MLP neurons of a small language model. Each row is named by its layer, matrix (up: input weights) and neuron, and shows model dimensions 48-175. Each number is 200 + 30 x the weight over its row's rms, rounded and kept within 0 to 999.
After each neuron's rows, "fires on" lists the tokens most often at its 100 highest values on Wikipedia text that the model never trained on.

L8.up630,224,178,176,237,220,234,163,188,168,206,220,163,184,233,209,205,229,209,159,214,183,193,196,190,243,254,202,189,187,171,166,182,201,248,268,195,205,231,220,271,205,191,229,211,224,185,166,225,225,225,188,181,207,207,178,245,200,246,222,216,219,209,182,210,210,201,187,204,204,205,229,206,112,213,171,219,142,222,210,191,160,233,193,177,210,213,243,232,138,174,164,207,145,176,238,187,189,135,134,187,247,203,182,149,224,250,222,216,173,172,230,194,197,211,169,193,203,215,224,140,118,174,213,202,262,246,215,269
fires on: " pro", " m", " comm", " ch", " comp", " cl"

L8.up933,153,236,152,201,171,228,203,196,225,204,205,197,134,175,245,133,203,189,228,213,190,176,208,192,207,174,172,241,167,192,179,229,279,225,183,156,237,210,226,172,181,202,224,251,200,170,164,165,164,214,242,185,233,217,217,175,168,171,257,201,201,170,247,188,168,215,215,204,191,211,203,217,235,170,185,207,145,231,137,171,272,165,185,288,198,181,259,143,249,170,194,202,164,225,190,241,227,202,196,169,243,176,161,223,168,177,203,168,221,206,187,187,216,236,258,225,220,166,160,174,182,244,192,248,225,229,187,201
fires on: "et", "st", "ft", "ed", "ind"

L7.up354,192,195,228,165,180,185,175,204,191,182,226,194,194,239,215,230,179,193,247,186,256,168,189,245,161,263,160,254,214,178,165,222,273,198,205,200,152,240,191,180,158,254,228,248,235,155,221,194,186,197,135,202,205,140,210,209,190,187,218,195,204,228,253,229,207,178,169,216,218,202,226,236,227,197,227,156,215,210,191,192,196,209,198,208,234,179,220,233,201,203,244,199,226,172,179,160,233,217,181,154,248,250,235,205,220,183,234,190,212,235,103,230,222,86,209,128,183,196,191,164,147,211,187,203,192,192,203,260
fires on: " n", " m", "ac", " w", " is", " was"

L9.up113,217,234,192,218,196,231,183,196,211,195,209,211,199,190,234,250,203,222,220,270,214,176,240,216,171,191,201,168,221,260,286,189,159,193,157,202,141,237,187,250,164,207,165,120,171,131,206,196,164,163,205,168,230,230,241,173,160,200,227,170,182,245,180,228,214,192,194,185,195,213,156,197,208,226,220,173,154,198,216,191,221,213,197,192,224,187,210,214,208,179,150,187,225,232,155,199,185,174,231,190,145,175,162,203,195,202,183,213,198,159,172,172,173,234,189,171,276,182,271,125,237,152,241,244,238,219,197,188
fires on: "-", "E", "ate", "is", "ele"

L12.up536,138,237,188,206,259,184,211,231,204,228,199,196,193,185,197,195,198,213,218,216,174,224,234,222,175,178,166,217,197,237,331,168,190,199,215,216,234,216,213,245,172,215,229,194,214,143,214,193,214,177,173,219,235,192,163,179,225,207,167,192,194,182,171,186,228,182,209,228,167,175,201,223,198,172,226,171,186,181,252,184,160,189,148,236,186,213,173,221,184,143,217,195,192,212,260,223,216,220,216,213,196,189,172,243,165,231,231,199,177,236,205,216,226,168,195,225,271,211,160,252,194,169,223,171,249,231,232,277
fires on: " h", " H"

L12.up400,236,210,185,244,212,200,179,157,242,243,177,232,201,207,268,214,198,180,162,267,244,221,234,209,252,185,172,189,182,185,238,250,204,178,225,188,143,201,202,245,140,159,217,207,223,206,207,211,209,174,242,244,186,266,226,190,235,180,195,206,124,199,212,223,238,186,185,233,158,172,194,223,225,210,263,134,227,161,207,221,170,153,182,245,225,252,235,196,208,185,206,214,204,243,191,218,217,204,167,185,157,184,167,199,161,202,240,205,190,207,255,223,211,151,188,246,232,222,224,184,208,227,160,184,247,201,256,252
fires on: " ", "7", " h"

L9.up538,235,165,191,227,214,251,190,185,187,207,226,264,177,236,226,208,189,187,210,186,189,123,225,248,212,211,205,211,211,212,200,153,142,183,234,241,151,158,194,246,209,204,224,208,218,153,203,200,184,184,195,198,209,205,227,194,246,176,220,211,190,192,152,208,108,198,214,174,182,228,232,224,157,198,223,234,216,252,191,239,195,211,201,197,221,202,182,185,187,171,145,198,178,242,216,230,199,154,193,222,215,189,180,186,229,250,178,285,190,180,197,207,266,166,249,177,138,196,184,166,173,235,174,138,209,254,214,223
fires on: " comp", "p", "en"

L8.up309,171,207,262,216,184,186,192,232,185,271,187,187,186,212,215,204,261,213,252,206,179,202,205,173,175,217,242,215,153,178,219,244,165,231,245,287,168,181,208,187,211,191,203,206,202,124,114,233,137,223,223,162,201,178,186,178,208,169,191,212,191,167,210,208,296,182,209,235,181,165,212,169,190,282,159,219,213,204,219,170,183,218,158,178,204,226,253,197,200,177,181,196,172,207,196,223,202,198,211,158,225,213,141,205,251,203,187,147,188,210,226,240,167,223,226,264,175,206,234,196,198,214,226,208,224,191,184,199
fires on: " f", " c", "s", " bu", " ch", " w"

L5.up340,228,216,243,263,164,241,227,228,229,175,148,195,211,166,183,206,212,174,229,175,152,243,129,246,191,192,200,186,189,210,170,223,224,203,223,250,173,243,158,196,199,175,233,197,229,221,121,221,148,214,185,143,213,195,196,205,220,181,207,198,205,212,242,232,249,186,233,251,163,173,167,179,251,267,183,189,252,211,205,185,204,142,195,197,238,185,195,187,213,217,206,145,173,244,178,170,188,217,195,212,228,202,75,203,172,198,237,209,183,192,187,199,157,219,177,200,206,199,206,172,209,167,179,183,172,213,200,225
fires on: "s", "os"

L12.up471,220,184,214,185,225,234,215,239,195,198,150,220,183,188,170,163,156,185,182,206,181,193,162,254,209,177,155,151,224,212,248,193,223,193,202,176,181,199,235,213,175,259,181,180,200,200,204,196,150,170,151,215,221,184,109,156,137,230,195,208,218,184,194,208,192,189,206,237,232,136,240,150,216,181,215,147,181,184,189,142,189,135,250,140,207,196,222,229,167,222,154,236,192,239,153,251,191,177,156,134,162,152,193,225,216,236,189,180,221,228,224,276,191,193,171,220,155,216,219,193,194,157,205,201,195,211,265,204
fires on: "ec", " sec", " cent", "ent", "e", "a"

L7.up744,223,175,192,202,272,165,193,205,198,232,156,250,245,146,218,202,166,202,212,191,159,201,210,175,224,157,189,155,227,155,197,122,188,207,189,209,167,189,212,201,179,217,161,180,192,182,161,236,221,187,201,208,206,234,200,215,214,225,203,215,174,177,173,189,199,192,197,180,223,190,184,222,134,164,210,207,194,230,178,217,221,182,171,219,303,209,139,258,250,201,154,222,200,167,242,210,182,222,229,197,147,198,211,208,233,194,172,260,180,259,194,190,240,166,210,183,154,205,188,245,192,212,195,116,178,178,186,267
fires on: " ", "p", "es", "-", "d", "."

L8.up936,199,144,219,202,217,210,156,170,175,258,139,191,173,166,234,203,237,173,240,174,218,173,233,205,205,242,162,185,166,221,184,203,161,217,232,258,243,152,189,169,168,176,253,201,135,213,172,201,196,187,203,189,213,201,230,164,215,229,228,208,201,228,227,208,165,178,211,185,194,200,161,198,204,173,159,223,227,213,185,232,176,212,220,252,245,177,180,186,228,186,124,151,173,247,182,214,193,202,200,220,183,170,232,195,181,240,213,244,195,242,154,223,268,152,195,171,177,180,236,191,222,169,201,198,189,145,189,184
fires on: "en", "he", "re", ".", "eng", "us"

L5.up556,197,148,194,191,196,208,206,193,190,144,207,222,204,205,200,254,171,142,253,196,163,207,154,255,125,193,211,171,155,216,233,212,247,192,212,178,187,164,216,173,256,173,200,213,214,180,196,165,225,263,188,260,200,218,168,239,247,174,262,179,199,222,201,249,184,244,192,211,217,215,207,150,217,186,188,159,197,174,211,194,212,212,178,197,203,205,201,215,205,260,192,195,173,204,150,177,159,223,228,219,200,230,223,210,168,179,207,154,221,301,197,231,195,191,156,186,212,188,179,209,199,203,186,212,201,192,258,220
fires on: "-", "\n\n", "ed", ")\n\n"

L9.up590,198,214,185,175,166,198,206,156,170,147,191,186,224,246,164,232,235,213,245,233,190,232,165,205,170,211,172,249,130,191,199,177,239,187,186,266,224,228,164,203,222,174,242,164,179,209,244,219,228,224,220,262,255,187,215,237,153,148,238,196,154,192,226,207,192,190,236,188,187,209,201,177,188,250,211,221,218,206,152,224,208,214,188,204,160,150,188,184,234,172,129,157,267,237,190,182,200,222,233,203,216,205,192,192,231,191,233,256,224,226,199,141,224,175,226,179,249,163,209,207,204,222,209,222,173,181,206,162
fires on: " which", ":", " and", " who", "w", "ing"

L12.up694,216,168,221,221,159,190,188,231,196,191,242,208,214,205,177,242,234,125,254,213,231,218,201,243,204,245,131,204,199,205,159,224,174,184,169,170,213,196,199,222,200,244,178,240,210,170,223,219,188,200,233,166,201,205,123,274,232,214,167,200,187,202,198,267,225,211,186,180,214,163,231,188,216,167,200,170,205,193,175,137,235,182,226,213,237,188,190,236,217,249,227,251,194,214,243,221,228,197,215,229,205,220,264,199,177,193,153,165,227,178,222,237,202,135,148,209,208,231,209,172,181,206,196,244,168,186,215,190
fires on: " W", " m", " L", " w", "ite", " H"

L11.up739,215,233,208,241,206,185,191,216,210,231,210,208,179,214,222,214,184,215,179,178,207,224,200,205,218,198,190,176,125,179,226,204,218,215,230,206,176,232,197,232,184,188,217,194,210,179,179,174,173,197,256,248,226,158,224,212,206,210,186,241,159,230,249,214,158,222,232,181,189,195,172,199,222,195,244,188,157,228,172,201,174,201,164,173,160,240,250,194,217,202,134,188,229,179,234,176,197,93,173,200,218,223,218,205,138,173,196,190,258,222,190,207,231,228,204,180,205,230,214,201,220,187,225,249,208,198,239,197
fires on: " with", " a", " and", ",", " has", " of"

L8.up652,239,225,238,232,175,221,234,178,182,210,205,232,251,104,187,205,206,152,192,175,206,226,192,184,199,174,195,165,138,174,268,238,195,205,179,195,196,267,183,198,191,223,187,159,217,182,186,170,141,186,223,188,188,187,125,206,182,179,221,190,224,209,226,243,218,185,217,164,195,202,175,208,218,154,213,134,214,243,176,230,167,194,172,198,179,259,225,224,198,222,191,204,203,262,147,200,196,205,206,156,253,147,158,207,179,220,205,224,204,255,142,186,148,231,215,203,249,159,178,193,174,199,213,218,147,225,165,187
fires on: "s", "e", "ack", "ed", "mer"

L11.up773,195,238,164,199,186,225,271,190,178,237,232,202,202,210,205,200,229,215,209,242,227,172,220,188,174,187,237,278,207,191,240,205,282,214,179,156,212,227,232,176,203,229,197,252,169,194,175,229,194,275,194,199,198,202,189,231,209,172,231,208,241,172,149,240,234,191,172,224,233,197,195,267,208,182,208,219,148,217,187,220,214,174,152,185,225,226,193,137,247,153,204,195,173,157,220,231,129,222,164,208,174,225,202,198,178,195,217,200,217,198,225,263,186,239,177,190,213,197,212,227,186,199,236,219,161,267,172,199
fires on: "et", "ic", "st", "ast", "d", "est"

L9.up748,222,198,225,204,199,193,239,190,171,175,224,175,215,213,184,176,208,217,159,205,182,201,160,185,210,221,161,190,183,221,181,156,173,197,194,180,226,284,162,232,215,184,227,170,187,164,193,200,145,193,226,203,253,185,220,177,176,182,169,219,209,181,231,182,180,203,241,135,207,195,186,211,192,231,179,191,207,238,205,287,184,157,160,227,163,205,240,138,223,190,141,207,166,204,243,180,200,178,192,228,280,268,216,168,212,204,262,238,236,199,180,191,172,240,186,164,245,157,217,139,252,198,267,193,165,207,225,206
fires on: ",", " which", "us"

L9.up642,212,227,240,239,178,242,238,259,209,138,224,217,204,209,169,224,150,198,202,199,209,172,240,181,142,213,188,159,166,179,195,194,177,224,266,190,182,201,194,225,202,207,196,184,187,215,146,262,164,153,168,192,216,199,161,152,215,212,172,235,198,216,256,214,199,161,195,171,169,142,237,242,218,181,203,173,204,215,251,204,234,192,216,176,204,235,205,223,144,196,196,221,224,183,239,191,225,194,206,189,136,147,244,197,199,202,216,215,223,220,184,236,205,175,202,127,167,166,208,190,158,183,185,192,206,190,231,201
fires on: "ec", "ign", " been", "\n\n", "ent"

L12.up573,204,174,185,217,206,202,209,227,247,174,231,156,240,200,193,224,179,190,222,154,236,191,161,196,203,233,229,226,199,219,183,197,183,211,171,218,173,233,207,158,191,199,234,211,212,209,179,199,168,224,242,211,233,193,236,196,188,171,232,233,225,177,228,183,212,205,220,228,236,131,121,165,179,241,186,186,217,195,172,156,262,239,223,200,165,216,250,205,201,247,244,215,140,228,187,177,215,228,240,222,233,156,139,195,202,239,184,186,222,182,178,162,191,163,126,175,164,217,238,194,242,127,227,192,225,181,195,212
fires on: "us", "os", "ra", "ans", " Z"

L10.up300,182,200,231,216,184,247,242,258,196,219,177,233,158,215,181,231,232,187,176,192,199,207,273,193,215,228,210,210,265,232,182,164,175,184,214,181,167,183,178,226,214,211,172,230,227,134,188,165,230,208,165,169,166,190,174,197,259,256,195,259,155,204,233,243,185,183,216,239,220,226,141,170,127,182,218,183,180,193,191,202,212,213,235,211,203,201,216,205,219,182,202,171,220,231,233,218,194,180,201,171,166,217,126,198,206,215,204,229,204,241,210,217,196,228,210,159,190,206,185,193,213,200,239,164,210,147,192,262
fires on: " pro", " Pro", "ro", " le"